{"num_hidden_layers": 13, "num_attention_heads": 5, "intermediate_size": 448, "hidden_act": "swiglu", "norm_eps": 1e-06, "positions": "rope", "init": "uniform", "init_std_o": 0.0, "optimizer": "adamw", "dataset": "wikipedia_en"}
MLP neurons of a small language model. Each row is named by its layer, matrix (gate and up: input weights) and neuron, and shows model dimensions 32-159. Each number is 500 + 40 x the weight over its row's rms, rounded and kept within 0 to 999. Numbers have three digits each. A neuron's up and down rows have the sign that makes its largest values positive.
After each neuron's rows, "fires in" lists the words (lower case) most often at its 100 highest values on Wikipedia text that the model never trained on.

L5.gate299:412498511477455494376559547444511487540534592515486543414521441509539548535494527493482482461455529480496508467517516522531523548524550462514492381514540471457497484520498516569474486533473492542497492494535449577466500480549475554539491473535565510472473526475510443533470514490586497512571555507484493434502601483518553507460455528487531371463451479534503467499461477459492463507488
L5.up299:568580502520444532493485540518543466452520445504492515522517442550477514465481530512484501514505497442524479485609508498529437505437541462454494500455590544467524547525455545433495439512519529498512469460548545487478498516604548491542518441444524502456439508624538523524489431423500467408524510496507558499517533527473503539512443501506530512540551433438472528439472431548521532494433
fires in: "also", "film"

L10.gate156:422582410452476482569541508517488467526519560474449509532503519449498421435526465467450481481471497447527484466486501477526438403443446477467576574581501491444506551489481456523562487411501509494450478586534514492528494498525525544487535497455577419501471554513467513483487536448560448525484490508481534419478557486458438487489545462557457497495494474489449503489496510503477448470493
L10.up156:519568548524474492527538434526465485461515482520559438531510483488513487605492438517485516488528523461505492538467460485504512541448488497477486515518435564468531526559473467500573563502484523490460516468466469528490536444456487497575507555402478547472551460436519501517539539591505556514465574571491539497544497466467473466506493518523471404481494535555466453494536479470427586555538
fires in: "the", "at", "in", "among", "to", "by"

L4.gate235:471533433441503506513463454505507477583466453503548499534531462512448390464457484450447451502450516507498520449550497468527449534544488596469477523581483509482502466488490464498507526519493475524459524492468487470446487401599434525511399509505574513465524494463497486499550538524486584539442482565524477535467476533551455531500485511477508488545501542410528534511443458509502517513475
L4.up235:506435447503520460495531469433528457479518458474532465464509464422445497463485507447479497452457490517545536482463444493502457457531460546528484511552505509479469454503580433482487543481464557467564446536450450516477513475494521543487524547423528475549481503541441541509475485533465532520542507539602511507477522588551467558470517512549437500497504549564540506532534488499514464483464
fires in: "the", "those", "whose", "sq", "rose", "close"

L4.gate403:542581551467481453489455550495511495494408463478462442466501511508530456422514570491486440503475477524456506534475515518499488480539473493491572508548510497523509516476520508489524583567504468427552415529521503537538469545522504489591520515495474562517481520552530464477548511500497511499439476399456523582516516405489494521503516509488539484521497430494449497458506464502536476400600
L4.up403:619492576462512447430487408463509498509455457483473470552521465544420493507487529500577470508487460497476613493511552537581452527475527503467519474461525493483453571482469513449479584551526517508510444430504497519609519534482512495545478484441488496439493456484482495545521469516537527519415481466506491440558549489491457505434465526523473469518394488489519484503486470491501567465481
fires in: "place", "massachusetts", "northern", "municipal", "total", "population"

L2.gate243:522484526537482545500564585527514498548541527452486464502492503500524510485484524499500533480506501528527505536551522500488531498458533507456455459401499478611528483428489455503527399540450480544434478466455543479513526425552465483464427484468494505498460501485470487445453515500439514500475562501460481515401459599564464452510477507485459525474496451472416455531541583539529480585514
L2.up243:481439473496494557504531464518457442524505475480592479543499445477494536566491465428520509538540541563520492538511500518464501546485549509431469470416529499551520485455594497496548486555508427489494462537483532494493451464519494561464473439516510469537511500451436509500492502410478530444487453502540592430493402500489512479527490437533440552475525530470462448577572479517543434523544
fires in: "his", "their", "s"

L4.gate240:458492456438479472518517473496480417419535489581519495503538448503535510520488494443470474506608520483568495526517556464573468463437543535460552506538568470499586502473518459530520482575491465555426529496524499510480466522490560537558498505500540482561515478489495482481539555446462480512445553581511537515523510500462447501521504493562519500453466559525484445551532544504476477464530
L4.up240:497545557475443521496500466558513472531530487518453540493517550529516533499517563478477462517569450461561511477499539535522550426458457542483450553583507513521499499555523469465481490547533504510474515513468507495427477463511485521496485438537558485540494495609443554485537530516548492509530520519541524448507471514581422502503491483462489519472513546534437493471558463459474487512563
fires in: "all", "allow", "mind", "behind", "allowed", "windows"

L7.gate224:463487488495547519457473481494486501522475465542575581501584478536547444564450475448518444458562549577522484547467483504533433522520480526522451412503426494540484474402512429532535501522495551456476527480522535541493507505478507543477467504476523507467548540486460447502447450440506523468613496470442482518401513546503495548546500480458524474573481532489440551530505473489514490490507
L7.up224:450511497495455423435543504505540520482506502541468399450470436543537459493495548544462515470539477466562494517502557552485447519581482505551538494466466530554559490478477524561500476481563527530497487510565578517521439495518468563594484563489488447477477544441537497422462517494532570515528525522474554557411506496472525454438503452522552479537490478489584528457554459511528537553496
fires in: "york", "british", "critics", "people", "britain", "germany"

L10.gate320:492413482519528502467481521573422534549403502521538532505447485516554488445462380482508546512476489573501474514459497504565485453532491513498517495548531508456512469420500550509516470526483500587564479443545479540483493434500470430534556491619529439473513444482511442500476548510503494513472543515477549510482490542479519504462543542440556536490508492483500454484483503461550502516448
L10.up320:507519595540536507498499433488392513524517580494535481562486439467510510499529484512516517520466539504484483459611488485526563512517428458503575468506500556523528383511487505473530450472526590539557541449474467503456512434390472435503507437534480464480498514442465517466530483510480427511561517538529458536455467501496519564496494503486512566531504476466508482495577492457470453536502
fires in: "to", "married", "marriage", "town", "tools"

L6.gate269:507459415449490466469491526476471430531552496439542547458526488493553471505472499510432464470588465589469513521431563468525471530548520474532469500487541539465497547434540412486459494523503509545471467431563518488459426466460478470475479526459474401464525487497413465553470491491546513484477564508516491512533526495525541500457542440440561522525535470544434481513596546501537526454516
L6.up269:531438452509490409541516561431499487512490505512514534507432493457534501482491542475454507495564465583514509477446540485495507525546496506430509488527502541566494480542530407483527512507556522519458508456489483526447508408512493523431520522520409400464488499452482449496460518549508536528482493470496456464560518497531513514474622508482569493536587461594487523503540548499510537386464
fires in: "french", "british", "english", "germany", "scottish"

L7.gate427:456499498519551533493393428550497517487513546452510557513475565507462491487430450493554522527514484500437487492510474540487477527490511471506516521556480571488471471485508453515561426556523466538541452411496518541454463496463525520542526499548554541453469473499467440434502494467433508566549416505584488502405543482462521500516552576456510470483513574497574535594472447449525531493458
L7.up427:456471471486547543498486531564525527482447482462524516524506511444437588505430534549491526500519486497509449508511497498499508485563465524573517533490533546584472460522514450488521429530527509439552462482457530501524502478436526573523469477475605596475493535426502495472563426483443442569512444515530450539401578518424527560512539505463546507460503494456519537518482452518498457469470
fires in: "league", "lee", "august", "leory", "le"

L5.gate7:409458502552506528547577504470530447506473476569491485524492482495565522536491486534474442505508532494507496487461580516522449481496546415508502531518478456511420501522418441508481533511542530554537535493509493464473476416607524514466519554470512482497626506458441457538481497478493622468503457539426554441521507411528517458546576469517475465585494536522456550526525497518525516507498
L5.up7:487436469556467481505544465490446535515491535490462481507470571460573559473453492503555539478488465562414579460529501435504444535501503481502584448527540526516473438498462468535526492512526471481548506437485516518582539443490505531494543555512440452511456589536479450525516543479480538537456427528458573406501520491482515543424525458525454504488534551478468522520489524548507424401502
fires in: "chinese", "japanese", "months", "french", "month", "maguire"

L2.gate290:484483516482472533582578527521433536511516522465503498466545448555536450490520444486559500455497495545439450515548537439495473543467424559562523505539541495514445513520536483437512439468532477530549470390486454602546509557540504519565483466432460508436533500506492465560451477513470477525451437527531476506446465504523493511545517561536501461505460519517422510503447511440502580520478
L2.up290:534541481503517492422501544531476525494502512518521576440458551461530550496488490540435483518489493514418516495479526507525520566545516479537567524422491496514449504595524505527518565493428497471486501458462512447535495470455617481499564468582485506455432548574520482533434534554473516500479491573441522556515483542478543479444536494574535562507534436483499497503498552514483562515487
fires in: "to", "town", "top", "took", "total"

L4.gate356:405502462561525488515551497505533480502448475460478502482517485484481514501514489578428534511484484485408488560507457488485516505582549462530516437524490466524467435539394481552448492515480535474490473514536443508490493511520458523525474489430530489451542522519561519532479539485517550541550507551425487506438467380541554468464526501564490500557475430547429545545520437446510542551532
L4.up356:414496512507486521515429559506458504548541498510556504539419554506538512500469584505487485468550493514510439527480554449471484460486481539488495487498541533527524484443502511447514549452506573492579515508601595499486466513495500500509537439498530497472517497503508557506512472514558480579426450460511452606518535460451537542529572444461491422531444510458526463534511451488507492393519
fires in: "but", "though", "thought", "although"

L2.gate39:485434428532521430545554602514475519483461513545595442542527436492498474519483493465477500492557510495468526536397529472556483482508537494534445536436489499482507548448490508524520470521498469506480552518569534506527445500522456505501527528539530489487506390465451493478471536510491458549483427470437486487499514571546536406513444533487571568498479487469513518562548440480515512493463
L2.up39:480531451529468450514532482492476472443475449516470529524482498566535505419481490483581487489476444482434515540532517450542481435491597579438480534498556436524544492422566466516528541549440461503471581508495505575516448541563579513523507542471500528511384491465606522456490513535501490497476524495511510548479492505482453483478513531567544513515536474451574525481491480495449518584484
fires in: "court", "institute", "congress", "order", "journal", "administrative"

L2.gate372:547485542462574517491461563453490521503516555539517605450458501510510511545457468549432449427545471489449493442535489450475517484473531522587520526475493487478520443423529391471500470509517535475498523519569529450478509524521512431556472490477431515467579509475480488514522534569478485561465492452516529489483468484532498515460491512552557578477549536531490499552467504490528534544486
L2.up372:513457451506460456470512506486589514473514508552509619469490445485487471428504516548523469508554507502486499486571540515561525531594489545575449518558519529507452458514520446499529544490482500497450529563552451551447548575436534484500539564464525476491509495529462460513492503475516555424498481472519490497541464491538473434513543477499577562547532471534509529502475466433546520474494
fires in: "a", "white", "suffragan"

L5.gate317:474511412491485469524529472468535394516560461502470482496516480516500493477437400470472456537499497510499515556409490459469441522503502514521495506559455500458482550508536482488563563479484479490487517520514487530505495449486508578512464435484545457474486556555421467507414583413536538553465546453531540392454512442498499470482529553550464469525478528515477492520470475569462544534490
L5.up317:549514427495542450518530474511559423504553448509526502450513503467512543460477447539499490494485441517482440573384494456505402528466494475498507491553462464467511546554516526452520530459446492456485514502476484479513503469432485502499464487442479486461488507618413496497417519575536510505456577499550550459442599478530493527482463563529465483518533474524466412501483526560473543494473
fires in: "the"

L10.gate360:512505491472486520484493551478558430473599522527513551535420519570490448490534550538499438465510516486593525532556501528524524464449476494507497546517578508475549520530486530540555474540394483514529388468494450526513501493485551553525481492499556413458462510588508470475479513532572537506442495496476506486534513533416465441445543522524501448526483542470460521462475504481475484458493
L10.up360:503523534510539497491439468519483496432487434519487435494469535433506471521451467502442482426473478458540479502461470519471478559530502493523509510411517531492537512589496506504435481485464459463500487483470596575482528571516470464568517573485461544518452516494551534511545582564496517513518486521502510512531565497428504480490535510566525564530469559483490505548525474435478542499447
fires in: "became", "because", "utc", "also"

L5.gate371:477509510539507567461490485499515487521528541444513469551450547529488516451529442536463519461467510539489510552451423475470554532502526462520500478398575497508436512547469576475510547503508369564462471490539584488555512518481505431535590525475468524530495486474466459526520605470505480506450467471545450508491535503533450507491535531548428541517577460552481526447496561470541522538545
L5.up371:535582472586478514495513481595490495567533483442467509466511523515497443525508370592513528442460513497543492462458473475496471491490435411520463574487472466490556505570498479499497504486525500488478530571465472524530549476444433565494526491453448447559500476464472461504510500475511539547477488568475498427460500520441552525547494421469504535557450521450428490468499514509544451476508
fires in: "15", "to", "14", "16", "17", "and"

L6.gate150:534500469504543512554483535494504486510482571482475508512514421530574535506408521395488505484426509555468548512473492492505489652475572471475517491454541490557498459479514587500462459501516552611562478485427531440523420459515460505526495569501519488512462520463413492526477526506496460527470521503505525472443459516490498468468470563489487534498534509433488455550555567456533571489401
L6.up150:470521516557523508497550432458515435480459510516510548478480493500477459554518511488499496513429510543511535412478545466515518550464531508548409534517502504520504492514525545476425495528417473522523522519479527505575412508443515486445553493543580506509474486495561534463510434518458474497491435486530529450589579578477531400482505495425436467584432539532535546522568460541502504448430
fires in: "also", "championship", "security"

L4.gate44:466572457531447483512554462489477432522427484531505433529439478473484480489501427398499492504535514523477470500472469493512491472522613520576543447529482529527560527470482568488538502495507530556557438511417455474493549503542488464524461458533510588480538483538544501489491519477513502524513518521531499466481571491637493478523464537450503449494448485499433467455432564534509490535496
L4.up44:455474526480625526538505509616561461471486471526484516404455517426516465458485437451539526461478542498493442457482415458466518573488509450453531506517499536495511457503527523544533485459492455561510581573472457518547492456559468510522458590528536506555566487469493460449514566530446456540504527519504456552609476497501551544459496496485526561447536486487468482501553488416483508537478
fires in: "s", "retired", "required", "are", "competed", "failed"

L2.gate180:485395473464459593573492560496612431487486495561508523513453459545433457526476468579476436480484548511544518457471512507486475490548498479542497496501580542393461484529539573487520467500489515522547494508491499557565582419515492473530501454499536471483533509474451471461497534422538570523466453536516552497527503495541500580519529488502480526504502487522497490583482492391503528467478
L2.up180:526538445531554473480517512489480521463486493527538449502535510501473481511445492533470466484414522518443538442449534538478595566493578484442509477528474511515465514559488563466495445470471470573556510491401480488570495485506563482482497467486484542481604496465506482549459508565501515561490509440507429562505455579459534509575534572483538501459530513418506463510527560508512566473540
fires in: "to", "took", "top", "town"

L5.gate84:430433542534514502446513523492415412488495517540491552506499463516472468491501444497510415506461528502496439497511560487524499582489462511555433460480551466479510525556571540500502463459482461514482513532543544469448435482527501524615498553551553503518472473480487488525407519467598514527536533507481466415508512558494539466478455505557551508546519529498531545532467537466497449466439
L5.up84:590487443442503452476439474500553539571505514494507514456462395488491495516500438446566450500543534497468524564511484543530546520559495461496474455444558536489523451525542515489495486529544489529474516543500516523440478523518486522520467627497536485482453510476512487491399525508492535512476544521487505393487476432572486486456481484433536543546550446453545557495509481459475528467484
fires in: "also", "style", "significant", "had", "people"

L5.gate290:514471493493476493492511483513535457518501540454557485519508533558464492503531495493511460499435484531444535551511492532482533602511436540480597560502522550472545470487496528505466565539518524554541483450499528483539491445451425451491523501480518414517523509505591491577482535554522551493520499499492512476419477439589474555461458522540483508519537472509477526531510523444523499568483
L5.up290:559508493546517539532513487439563571558493573476467503509542468505598459453535534508565472533513442531528569496477524525554397498436437487536547532499518563525509551499479449506436492425571509530547506490512532486566535441485496490521574513457516465492461535546430540469505569529476542532495468422499473555469543435542490492509484524505536523572514472491462509466530461456519533480523
fires in: "to", "and", "patrick", "major", "african"

L4.gate434:532524461545429455480504531509521482550552449481516576470488501565543455548510459455533522407503469514516472504529460593517518543516480448587527523475556463454500447495588433447584457498530442483601484511493521495501460526488469506484504492544454492547593501505457492598494516533494442573468534509616523435488457513515487534504504484497506467540500597487469502465562438518511460462521
L4.up434:448483490491434437466509546475487503461484480424514522521545420523485534565590528551472501494530499482475509537542476477488478503536571529550465484542487552527482546506525523582454457517503486503515535561511561495462533435526419523512485510513455520526553482473476533578540542538539465551465480513497497516481483452506498525486458483543528488522501529510508484518546486507464493497510
fires in: "such", "be", "major", "moore", "much"

L2.gate7:525487526474453465540507513504455397451507538490512507467425506515469498571553504457430502539498554475451456553557439449508491521504495533466491501512461529518517518463548460495552427573521448545551504453536590575449473480553512530446463530547489467452478422534499507492467495494481526586513480499498432431477533467432473397556551515495518488535494464545472526412506529535548466537541
L2.up7:532505539493553456490441541460434509517577484539469574451541536494482519526521399398483494429501557443521424489482455442557545526516460496420527484547503492499557479486625513485564477460502486504533527462541504592505517449506507526482501548454470508532445439497433518519501550531480516518526529495513488439482494480442519517467561528514480456544513501578459531436545532546472521530581
fires in: "known", "became", "they", "because", "interest", "of"

L6.gate302:478542479539455451448506513512590440440544560495425572490496529475526429442537457447481510492474461481459502548531460501546455424524505520515415498499462495532495525443448471443488507558524476480578483482455443515495510472454445512478448520546473471475431508523470442490437431516503472454448447470505465498456479504509497440548536498491544493473526488500538493478550539582509564437507
L6.up302:520515469531469396521472497500545443457511582512455506507536547473473433454496476501476546432490467509472511558532475452596506437522485561489428477504481469555483487469461466430498522548488479446569505501492414489517494494464513537520436509527543503539433487542509446512383427450515451476518477523492460531459429507500502471548548544539511476517567465545580515458499533556505592438565
fires in: "tour", "court", "four", "journal", "courts", "sources"

L7.gate248:501455555542519484550490502525501534479511454545481481475469483514539475520492533467480503361503501577436536424484568426499437557494493507468490497514522486496506493547562482523430553518547560549495510438519545565514574480489463510577498524449481499530561449447452474556477458473548524462478516518512477478465516453572496460503466479528586461528488532483488483570516473486508532498497
L7.up248:552369448544478507517517546553489487527527538485467487511488441534503479478496477488500528498523518471466500501558503504522498489510440508450513507483509444536511509486545587587453462451540531505530460514525481594517485491466463474581496483520489497575545433418499474513468515492446519506515438570469472427569532554487532473556504568573483510478520542506464459481466500514535473437521
fires in: "not", "director", "only", "directed"

L2.gate64:369484575505542480511523498525529539496520487451539493423506500519472476491529476469439555481516449458505551554481564462463509463514495469490472518466501486535482436458516539595506458519514513483471483536460446498399558470468494518489535529579503591507562543491485465585471555558512545553512498544492549516469434496477459464500532523557473503542479446517468538524431483489600527531478
L2.up64:495529514520483506475485435511397495548443530533521545476479523462458470470472495380466494492578456535486499502500479479465565486486537475510424497424542527582543503533500578494530532510532478538583500574555481504499584506526437534499533475469429473501448528515560471407495479496487460564581427470521559469522538501534514493430460461449531474541474469519495521549510505547491574499519
fires in: "until", "republican", "department", "sep", "remained", "republic"

L4.gate269:481546460484522451408575504486521455467512470472474526433511505531438534456563471419521427492500507563513515491486508534494508533501542474479463458530497479510504541490556519529490488490487453525486452503492465615473494475533562538497496494482581489501545476404525459442451521503507533518439463472528444477551561498550510489468545491522583472504488584474479555503517518548500508532528
L4.up269:504380485529534478473485531486513528515515604459536451498522467482507509416510448472517503454480507487486551538494542485453583485526467587506435507507541502482531458461537479584455554576478487475437404482502554472458449517447484459466513461547488451499469458535526473483463539523457598500525503492527486496541475612500550478542527515506458515451471533520500550502520523462534472561519
fires in: "had", "have", "has"

L4.gate119:523542436483535445475424519482461498538557490506517482421546584505480493546493414435483531495400458470508499526453511527524493519494467502527510526508527473552544510466504486534505511496510422509549472545489475499472445471508464531508456464525555544470518512486520527509483538442585563560573461465531467441566542481464571448506547517472522565501532574500553559507532493516531465505451
L4.up119:427517506462514459455448460563460474454480455461498557476518467494428554427413522572479490529528480529473520502458498444429551476452581472447611514475479469533523483519534536567490422533525552479453442493499524502448484515536514496419467543476477491485461433456538480472455461523522437537495593485440546519508538491527564522496490539538507490488495474478475506574489517451474460505519
fires in: "had", "was"

L6.gate10:487532490512508442501474491468484425426539515576499455504535533519485430510498434501466430477498496576527546489450555552490479539448599522524437429523459522460494510525570508552569513469523524526489513547453491529483522564462544505485497565564551482571503471467511466456454555496557508580476500458562482471461542437548525477556438491450534513410566542510513483518494469467436531495549
L6.up10:528493540503637511518545452506470498462530496523542470478507498494540515469542486425505512485481490541481512532509530487529480535507521515471466520519548515612450525455581468441516525483480482470504649482490539455542513403460445514523454598478492557499502519439495484542485553444519464490474535492558449487525487506518470510470488520583523485496445433504549430501457545431487486461524
fires in: "his", "her"

L5.gate193:523446445527507434461588582506515487525532511481487429559530554577552490480524468525418499448560488480504509439482443564495502462523495595463517472510495468574535490471507504444486502575517564476440514535523424519466527536526505497464465491525451501440524509559526528561459514449568557480478462500500491503477516500492538520475581508481453500546446464448501454511455509540518515489516
L5.up193:522479527420544428513501494486503448512569496522464512507508502398427559442485539491531477467547510482496497554457486512544505459548487535525539490546493526505488519557518596480500469468496485412496531423553445562536519537489553504429463496496463487471483477505519498436525476481438447468407384502490504537590591499548467494577489504428501453544484500507596474472441460491497533511527
fires in: "time", "side", "flash", "sulfoxide", "wide"

L4.gate237:494506456489462527500489553485534476446435476566472507514520506527543447500405537515442464523461496431454478555557439476488509501569534546453559504496578553548512416482482480459552458525496522479506489512479570504498499502559490450501491502541505532499513483570445468469519507512557472546460383518494525539511452463528451504482509563527519485511484436427503486487429475513483503518487
L4.up237:564422537528494465482512478442531437469497460540498510470471447516418512557500506501522507497483514470531536489452528526527454538515540561552523558491450475460519597550520515464502535576518465571442522444525509517515529576471494507452441487475491491431521519437596478513441423481551478513399417531480449543488504488501522508472488537541593464522427490498549529547447537499501480456527
fires in: "place", "release", "phase", "space", "palace"

L6.gate374:486419445516451503504495430500474517548497475540523487491510449591489460480484534461496509503459531534485497494483433507507502562413545471503520437540571485475510512415535495481542423385477533592510466500487527493439531502485461538451551495509527466493457456408474393446452472466500478493555517469485532450470539535467561445471506491493508431510499573532523539470518494454535459494458
L6.up374:521537501501570530497530462481523582472454463500576424448457404483493500509477514484559519533516489601532505467538463542423510539457494473469539452456574467502444520540566569460567431425542479457489508476467499434445502482526534538493550482516537479511500435439455511532484503468403513444484489510466459460511456546482528469508496470458485416526458543520549572458482522522502479413444
fires in: "also", "such", "act"

L7.gate239:462508526453425476439490524528467505507492491508566601422501432514528496531503507439505477501473516499511522476477422527521483504445533475515469536483599519427491526524486565504475492447561462546458493520489498567393508450575478486532539473527484441521523465537563512509442494482532513560512528543526505451514541449453546567451470564568468456485523487552521514485455507485500456541453
L7.up239:531485475484510470491504562523510583433429559537519552516494473477553506507496486408476491516498482463511453454527560509555562497518502464520529527572486554495475442512507553527575464408548532507454518453534510554485533451527475597504500529524495527500478553424505486505452562536495500546673536566492501496536441427525444482478442525496505506444503476433445555495462568471553458482465
fires in: "also", "who", "man", "co", "himself", "show"

L7.gate262:493500529525474565494495449561494505481493421454521504498506493467556471391437515538514514514525517498475484552523474515529541428488549462424550509484493452480465446508480536491553517497488462494508556520477494494441399492452369505464525437544505565468433472542527468501488555472517618565519448491513496459503475528576418460521490508497432467511504470521572512552469498463552491532459
L7.up262:472473533508453395520555441518510515550565523455494481559458582517476547505500488508480456483482523497478527509487500489501511474511537553511471428564451490487478527510505525574425500489476553514550489522528528515460484521555554565512499456466595494482488488494490559478517539471546480504462461544544510569517465566537526410580378552499535531532491430419507486477493474457508472489534
fires in: "but", "order"

L2.gate274:502459536504482487530466537506491554554529494457525486489459504503439467424460357511496501480463442408500510415530457488484529523488505516563513524542483523410593535542510551475521514448465484497523465507516482505437557507466503492516432510506548511521518510450507461513501474504621472482522528467441520506445523558489514509557490546535507495501473539509510489528470525480506549563500
L2.up274:419407452563505449531456491498562504485562526508497543465502524519548450527473497505494543470565504425527463497545538474525533488532483510604500495514453509463538533475525475505516542461582426374554486559550498531539518495434488485513468531497542512526550548486473510510555501496472523500484506486450566577512457446509457571538604522517496493537494562551470516497473439453507507464451
fires in: "a"

L7.gate162:432572442494471425441501491432452528526490454484534545496477557483508497542448551446529517448418471532441483503454452455606457522502478454500577465511502415529526501496536535562506558487505446543436529557562441503496535455547469505499502509486453450460527502480484453491466463536552486462446493574543560421510534447514530575499503462455505494505432574480502544495447555536508524521420
L7.up162:497526486500534478485494551500509613460531547533478550537477484506584549528429498484561423502494447438465513428453480561504535438559431443501489501475512460512536525414446536556549445485546531487496543559455473515479556540581505505496474490555496517520471520471476447533556448515567484513520487440539519480434540471497512479457548450562492508445392452545495515538531537562492456516563
fires in: "song", "succeeded", "singer", "available", "details", "songs"

L10.gate385:502494503481468543536459536473494466431518534530495521553453481455442460503469466488509438478422478506573485479522466459524465480533542498455502478560520486410539509432428471511509436472523554513423455529511424523535528510568522475475561517520572474493519455454447525482431507488570502547499538540478536522502548534498525483523491506527444554475499505525482460434446503540515454469521
L10.up385:508469528495486481434483504454528567444447531498490522405456418493522513539539432480498606531491505508550500489543524462500519441559463511504529525466505563500508451538552489488502458466576486501447411487549531540506540480417488411577517467479463459581569499409436502508505489486473517466507518471488459495510522569545467527486524553448521463525564429467483454506454480436496472509567
fires in: "not", "can", "to", "one", "noted"

L2.gate305:460497522506558551579520471529471555536418519501446466468559496571492542522519460536464548545479469395436580541510490461454481543533586557490487544537408497522524570547510495465465503480543466465494500498494432522561447480512465542522425459554518480528503531544505499564488519507539475543475520506524508517478490564480431517506500530521426518573522448509508499495447491460527471496501
L2.up305:483428407424550617488516436489516451516528506503406488523475492532535520471556506477494488497453477546528529474503440477508520514524478477559510421523499460519498530518418486516506494477507460495520501493431475527438433486455463519477567486453554440496558462529441453507453517564584536524542532476487491504500471529521524487530448461516540474528463474557501514481546442579497500482578
fires in: "the", "themes", "theatre"

L2.gate198:469480437512518469538498524537438579574471557498505435473532486490502491482464427501460549548460453499506553494525505513535532524475600477442516508432463483501478467510465482571559498474521399494463442428527490584453486489509499514546471500532506588540468529417488415510427514492472488551545472511451505528536504566471428495539495533510463487499516516437508444493494527452523525468515
L2.up198:530469514509455596486502503491519526529519558463556496482487487414509481473505505493551507472505527542551495479554527477433528523504466485533437498492423458483536508531553487439502515457525482477532544513496493533465529503469564414450475490499513444418455491453545524539452521500479554424418497425447480504507498495594539482525553468546464459426423541525495537533505541541506546502484
fires in: "a"

L7.gate334:476464503497509476526533495534442468450509522444552468443510538472547482505502452502505522460538475604518495518507422448507550431454480484496470518524465504525513497485563502441471498465494507512503456551508593557462518490439498452465470547521533561566518455426470464504520494512473423549456481558461437494533510518489481512522538477522516463518629533434529583486514522525485438504505
L7.up334:449461486572486499522467509455546464470523539486459502548526519538475457535527508477486545501482478368467483471452475526554469496556555545490488520510503546549537484501488448590525494533499501530568514502599503492462551459541513535488421479589487501506452443465506461525485559532505484524507483454497497459573489489486616539496487445459515594432500540546490432541466526501494465407455
fires in: "four", "three", "free", "five", "creek"

L2.gate170:484504499474434478447543513463422465505491386495516541484523502500501487443479550417488473517420526525499498490468479473441514492471539516514512471478519423600503488523541485471584518530518485482501491555520493493519446490497451458556528470498575551501481568502487500489439504553468452538498502531513505511493549468477435461549532555471535540490456637472435554506571484469504541519513
L2.up170:467479485525500442518526466460495489515505424504508532414413511468466530496525463428503454490436507586579536481436535477484518461455468439492543401539528487485479540549488468477535452533414453536445562495587498549503502458539531529442517560568427432476567515509461465506452519504500513442500433561537527496524450496494426511628498462478522493513514524463436501476491449532562475496436
fires in: "its", "their", "itself", "often"

L10.gate190:454546549474518532481529470550507457504426551481501509536500456505453493527539528477428540460572520574489503560516357530454413567471454512466516506543529463547457494518532536484476504506514442509521511455545430445473471418459505515451520525467541501547481544500465503570452558464566515541537561480527485390534520490496452470498537493533544440501469490524518496481441518511493521461568
L10.up190:485449468515520441528462513477492505461512568474504435497442410502502466530568489532494494494522548526467500484567536413517518471464497553521524518432492525554500488521554501485477446516474411564403444467446554478408507575495522544454440492513537514531455469483527550504498532577491530534515441477550432539530543528473517492520508506580533510576439510472561524465500495495527513466532
fires in: "not", "age", "also", "used", "noted", "service"

L4.gate306:499532407477473492597508541489555509583508494501494465518435541528440528505407442480414457484510440542524466481512479483478450552465492580531573503455469511516508457435517543524529536504493561505503495497478589451476497530566514468506499515513536511538455534489577435588447445497493509528456507491469551426520523555471520460509485484507482502451469493478480521510480529355561442530480
L4.up306:462502521485580488459492507512465557592477522500480491465425528480417504528549456458498485478574456503507440474512469556493456476562493564518566453517524449611516470453488423533490525558534553541480528477470540494506499492527567490502464539509571580549506484496448492516437540459437469512441501495492538530457483471527544415522479509490509493489504467475504552571511530458551556581487
fires in: "served", "retired", "continued", "worked", "required"